Part of a small language model's weights: learned positions.
MLP neurons of a small language model. Each row is named by its layer, matrix (up: input weights) and neuron, and shows model dimensions 128-255. Each number is 128 + 24 x the weight over its row's rms, rounded and kept within 0 to 255. Numbers have three digits each.
Before each neuron's rows, "fires after" lists the tokens most often just before its 100 highest values on Wikipedia text that the model never trained on.

fires after: " O", "-", " U", "/", " o", " Pro"
L6.up277:130108110132101144124133160092112104132129098103156111162106122100169111078100131115111181121130127108134174130157137134131123085103129101149143144120097120122069103170155128149135114143125102133094126133122114138124166155134160144127137094129138109129161159115154151144153082125095163118102096134135129143116111119091131109119105142119103167126113193101111141157125141106113122114159

fires after: " J", ",", " d", " D", "b", "y"
L7.up72:100093122096146107142154134159106147138111147157118131135120083127116112147142125116098118122144125171114125172155132129138152175131121133105123128092126111096097142138088108140109107159116084135148122139141142120124164114123148121166131146112162149120081135048177094117096126129147136147099123156135159120134147122174116152127087157160136131119136114086112183136134146108107167077107

fires after: " g", " f", " F", " ", " G"
L6.up363:118090123156132126125121130116111149142145091102130155137115128111116143128149169154105109149105126129137116148174108140095157116094139138151121104124112194190137140122112117145138110131118100146110106123104160109153140169118093109090147120081151127102100128139146094148131155125114092168159140085164116103110130110131079126113117145125133123134148145109117102134147120129140125134076

fires after: " w", "W", " ", " n", " W", " f"
L7.up435:094165144115094111115129103082120092135098126059157137169129151130151142103166113100134121120112142108175113119095131111115091150127138128104119085151131149154142195141149090093169137097129132112084121121144124146125140148125137122078150149129169104108142109118131146146132162107121101152144137083150131147126135079109094113113123086103131116146125148134082121133131109083135142137123

fires after: " ", " (", " made", " H", "M"
L6.up282:135158062169132118156171099152126145117142166101090102138139152146129138126108147135157129135097114109089152160168116112126122139062090119118083108126160119138124148083136139149111136086148120132127131091128158126145101137109109104100117107179136115118138116182177131154116132118088149119109175169162128119091136140153140134145175149134115134135105120084120140150134123148123117070107

fires after: ".\n\n", "\n\n", " |\n\n", ").\n\n"
L4.up766:165122117095153110129119089113071101164166129144138073122158102133150152124165090161134139083152121124139119114182124134114171173124160084085131078105131130131130141128136106148118118099096115150147111111085101120168143158115119127112131111073125137130123148085101127146128169111098155111141150139173144087102140128163094113086134101140081188144123104108121133134117113132120121076120

fires after: " g", "W", " W", " k", " G", " sp"
L6.up409:164126131115112132088103120142133133134122151144139130113129095150098155131181117090091095151171109127115084169178122128150172129116123129105132120122118106129142128144081135136115153109134118167154122133091152133128130117127140101120136083104106119151142122119121108159136092117095082087134118126178137140105136098123123115152156097125119142149110105114140120120131145093159112165118

fires after: " R", " D", " St", "1", " r", " C"
L6.up328:143140126121130114135138144137141134168134116079140091134104099146133177101177131130076176147113066112103143113141152142130129138135171098134076093102137120127153145138125118150144124139141094084131141138113092136135113110165116134107106049134102127136132144102126118147129132132102105166140121111135146161127138123125108102140089127133143157113128126127104152133113120128105123140169

fires after: " H", " Ph", " Mor", " M", " Col"
L7.up397:131104143120127140178122127135126143173121148166144123154105113130167117071161084118142126147128144132142130159169161154148163122114111109130162124132093148120147139140120139120122115126152127097090138156118159157101127142135118103126083143108122109095091151166112103111141150127141132074131181146090123109175115172141087114106133081132108140138125161103150155103117137114074085120128

fires after: "h", " number", " H", "H", " L", "L"
L6.up666:204134110182114070119162111119110106109121125148151136121139127154137134108121069091114108117151109111154156130119127110121116140094122110106153127141087108141145156097128149132140149136062128149125122142143105156089121162116147157139143114115123117183135133157128111110129115126149158086145150119180112089156137151166157147178178150129152171137123127155145176160117152128133115117126

fires after: " |", " |\n", "|"
L4.up115:141102126074121106115114111088089116115165135138154101121102125092145139105133111138117145108151122100149128113177149131114141124139172119140151137125132103151149143097090097141164121151108104104123137134111098129140134140143121110160123102108158163132071194107136115164124148101145152151145151141129152145118101135134109120118116087149097135106107121114099193169111121129122100130170

fires after: " h", " g", " sh", " th", " G"
L6.up397:141105118125100123088127108199138142112143103142118150112129134135148136147137088076141134154143147109135120168126137110118160122112121131111117168152084107160102146187097139140122128133132120122141138142119094155106101117111110101118138093098104132148108128085166129158117124133114153094150131119127148160161099138211148111127139112148119163134144121135131181133109105117152129137101

fires after: " (", " "
L6.up64:137112174123105120102143129114131111164082108134093138149110137092132133144159144103125178116141146082150090116157148113144092161129124152140156164157126107125102099148132176110118125133124098132110127151130104117116123164093076130120092125126138108155094137120148122140117128149076122159086153107174114139137154116084125114118123149150153155153110128139109189158108139178119145118149

fires after: " D", ",", " d", " V"
L6.up291:104089150112200078118155138109112158100145130133126110110084098099112123101146167137123163132136122143114116143142131073146130182110132156119125129126157101148160161142122138166145096096122126144139182172110119116129152165121131101128113107096131105093163143080115134154141133100093131144119148175133109111161127142145112164105055105101144130149097093120121145160101140097078141118119

fires after: " Ch", " H", " Col", " Gr", " gr", "irl"
L7.up215:167126144107127130168123127155129094119113111112152136124106141158129178122141075086103129114120096124135113146101138097050117104108105157092111092134077093083113152153115147095133136133109085110128116138136123136126127180102111115125123131122107120138095129132153100116118110137178112087145146133139161104176155163184094134123137073135128147124116110119146125131118111138123104148120

fires after: " B", " (", " S", " J", " s", " P"
L6.up844:164155115078115086084135142102124150159176102142112154123090102088093117121141139102154167140204131114091132145172123171138080141109150142144102143131160084144082081129121158174100150108110151109114136190111114092115179098134099167129100141114053112142135136097093175133102124129140103131120150185116156135111162140104132124108133103156109135138159140137100130118145129136143162132159

fires after: ",", " D", " d", " L", " th"
L6.up598:129098111076145083111133166141130149097116119149139151078123093094127145111166159073150095152115131128158147132142159140126177120130123159172138093149150096170120113165122120161154147118103133144139156155155142104106135139125151141132130151127120124153128150085161116174129137109115123170143144116154126119167107138144129135143142133145138111101144076093126133100110124115153142123132

fires after: " ", "|", " Th", "th", " ("
L6.up52:087150133127105131145141117134151144115172151149154128143126164121108152094098099151096126141125149120135110139152147137116096140153126094148134138113154134105175143133101132141149158108135080123107117143144096097139144086084116137149140133179130145099114122103115121132149151130138177127134187109116162085156173116096107090110127112090098143110116142140155153120124170130112103109127

fires after: " p", " P", " t", "ip", "P"
L7.up258:121139129135123105128105103112138143120099096119146138179048118119129179146159145130082156145133096128158175167131137084080144165133126146134104111107166156177136143116123121102168110126178106120141097147094149126143157112120124153068118124100114139083147155114154087113155167103096109122117130152117114148113140124141113146112129164103114104170102167126156125146110165147092122098149

fires after: " int", " U", " ", " P", " imp", " p"
L7.up957:125132094106116135118101101141110133147088120087133130152114117098113127127116149157095170135137116124122154112107138143137138135150128082151073115072147170174140107144083110109168149060138124096114141077118144109136136119185148163112151086124166099088113157145119122139127144136051130132104148159117147132120143117114074123094100138123109133122117183104145132137096160131107139125101

fires after: " (", "P", "B", " p", "-c", " sp"
L6.up681:142131119135137119123146124160144095162148102115113164155088122130154127136179168174112191109143136146127174180179124109087120126108120072158129096132174117124126118116102164144160116100136100122149136143136146144148149120139114146127117135127080151097136140102161138120142117079115123120124116133161152152144183126144160138128189175132124151131152143121141153127096114117131136114148

fires after: " H", " (", " −", " F", "+", " L"
L9.up954:127118131142157105116152128102107163173133143173095152176110120157113123117106105124126140121147126097120168129156108135094148136088117141107120139108138132127137142120091122112128114148140148145145140120118152139116124132104094132111137148120085119168101128157131148153091135150107114082114161118107132097148098175116140158130158099165132092116114159162127127155084125152113139092145

fires after: "-", " O", "r", "Y", "ro", "i"
L8.up421:102136099090147131127111117111151145102110115110104139115083156112131144140154162090147149115121101102126145159152151127132115135102112156125114165130112102130107134141159124141136141135107069155099118114085141102165142179108108170095135110127168133124138161126158147157135125148118158130138092156089120093101069098124123112136103135180116122159126150086108138129099067156133143096101

fires after: " M", " m", " Al", " c", " C", " E"
L7.up1159:125125074119120110074122126121101104103107155130146132109146133118131123141176096134123149054154155120106101145102129125139090155152113124125145161142096112167145124153115126156164123093115138145118116130103150158184138141148138098125101142137125166154149141102107132143131109079084157111103129155145130124158146124138139117164135128108110189112122135127126143109133115109100118106115

fires after: "0", "+", "ic", " −", " +", "200"
L6.up345:122142108139147152164081140118139119154132130165114101149103134150137140135127108101142169093158148134146190149118146130124130151128128100096106103138126099108113129146080184143115107168128084148099126162149146146119103119138134170117125102145140121151095106171144135137156170132100139091083171148127130130128114169116086169133145118105080135098108127149125181131125108166113099081134

fires after: " ", "–", "200", "0", " |"
L4.up920:141147087130128125160122122090168087146141117088162148156116133099122126135115138133113141120094151137167120133121144133102135161105127145155112155113103150132125155125094123139142106140116089111135106173107140122151127114181125130120118091123117127132135147142184148164155168116150133156136122155141118093125137150122116128132170125093080171101087156122153131136124107108157105161113

fires after: ".\n\n", "\n\n", ".\"\n\n"
L7.up68:143106088133136093104146092126085104163135117162173097121126104136145152091153115165136105146119160140123111152157146160140168163111172082155162105139086102118098098140134131130128151119120078148118106120128104136168181138123109108145150113083077149112158110141134110132147159091138158127105169138151124123109195152149131151099129117093134193155103149106116117098159107132161109114121

fires after: " the", " ", " in"
L8.up415:162133146116103084103151177161107138142154127122135106133092141098145161097096105164122122129094149102098100146090142118131106122127158115152154146115158114151161158127145153182156091143123121158162143123174133123164124109108122167095125103126139136121092095096113112137131103110104119114119147103126159147173170133137120146166205095115129156133107152129133143109161149145080111138148

fires after: " t", " p", " P", "T", " app", "t"
L7.up750:137117134145127143115131112143093157124102174087128124151097113092111142183145099123131192132127141105152127124119134130130164168141123141131114088111136152158141120133089121138114109121146109113111099159076105129134156090125137153112112109116140182081138120117161100104095158119125156055106144114121154144104157123132129122138090139145134113137103169127120116159108146140124131095113

fires after: " M", " c", " m", "G", " G", " L"
L6.up1250:146164098132097089154139165157134130117122134110117140117154170122172148113123119129123126168085121141175075116145118122093100151151106113106120119143155116145128130119113127137132123111093161127091166156129162093095151159133155107122136102110122109116156140169120111134088120110047166142132134102134081103147115120130119117128123133144129151122101123119119145109120170135117103096143

fires after: " |", "\n", "|"
L4.up552:112137103107125094151142121139095152136157107131132110152112132103110137104167124090105132110130166122120124132114154107100103164105154123128136143103122139175131131156108106179159114144114137111143139133111114082149130139136134158115127085117134147144130151140158132150154123081114140136150142106169161107127155158133114116093117145157057158135100147118131137142120140109133099129173

fires after: " M", "M", " ", "E", " m", "."
L7.up125:121160102092140132133155140164104103113095151115107142079133178119131154075111088139130121147106135102144077196115138142124139160156098149147126170116125113125136131134135105182161099135113136128112125152119131093140111132142085090136117128187142154143096155146136095142113096110110150161134083158139131099192147124117125115116146130077118156090099152097121139090142128114103095104123

fires after: " c", " L", " C", " l", " H"
L6.up939:170113135129080077177119136069116125134128130135165145141098135141192107133103112089097144079146143114136131149162153091066104188134137119123142111158109141128148112132128134134134106110139093141130109109137127113106122148129097122111118115060096116158117195161140125133099147143110118174141148108131141168132158150125113167159134134157119151108124159139111214111119115129137101076125

fires after: " |", "-", " ", " b", " B", " O"
L8.up41:090146100129137137097151113092144096083118143119145093144079111089137165120147140108105162110124105128179118154174134191123085100154134132141153143134135134152098154132126093168135113130146111110101133095120140131168167124106127106135152110145172149132168153099153123149174148155115169161136133132109145119186127094112129091159118117148100129153135149153118157118134117151143095111151

fires after: " O", ",", " D", " (", "D", "\\"
L8.up396:152094125157133123121164166103096114144133124156116122117102107103137137158094149179107099095103162109135145156160151114103139116094134104122128100138144129143161111119120149164172088152112121125153182119096160107138100113126113095104093102154127149122139147102139100171122140089110146120079094180165122095117133097157105123171090095091144166132136098117113133170099138142120146149131

fires after: " ", " was", " a", " r", "16"
L6.up102:141166102129072106108119133138106129141134130124118159147067132150099158104131129145086124131107146128146131148115114135076138123143141151156142152110144142123168131094132081124166122121118123123104139128144140107108149116135071153070120112173102148111113173092141134140133136106125074149152133135146114111127159116148125118180152150113150140114077187100100166138097167142123145096104

fires after: " |", " m", ".", " ch", "|", " p"
L6.up193:149128114117125124140152093123084191110124168140123144112152103134138125116120080145156123129119085081128116135145116142140126182181141156117121126096128079168080116182132129144195120124069118133134164134153116098117167137121135113153082106161154118113118142134111117107174126111157158140141113136108148166164142112142133128129136078136090161117125153114176148098136151107146102097166

fires after: " de", " D", " o", "-", " g", " d"
L7.up823:121122102079126106164159126138113183147163110089131117127097156095136125107124117139148146123115145105117104101170125117109191124124144153167098132151121153121130126129124132159180165128138131151135140107113123112121139149123148167124162116107087138133108133119154146132156111109113169112126083146103145113119146156144119165110102118147072147109110138116118134120143141120075104179187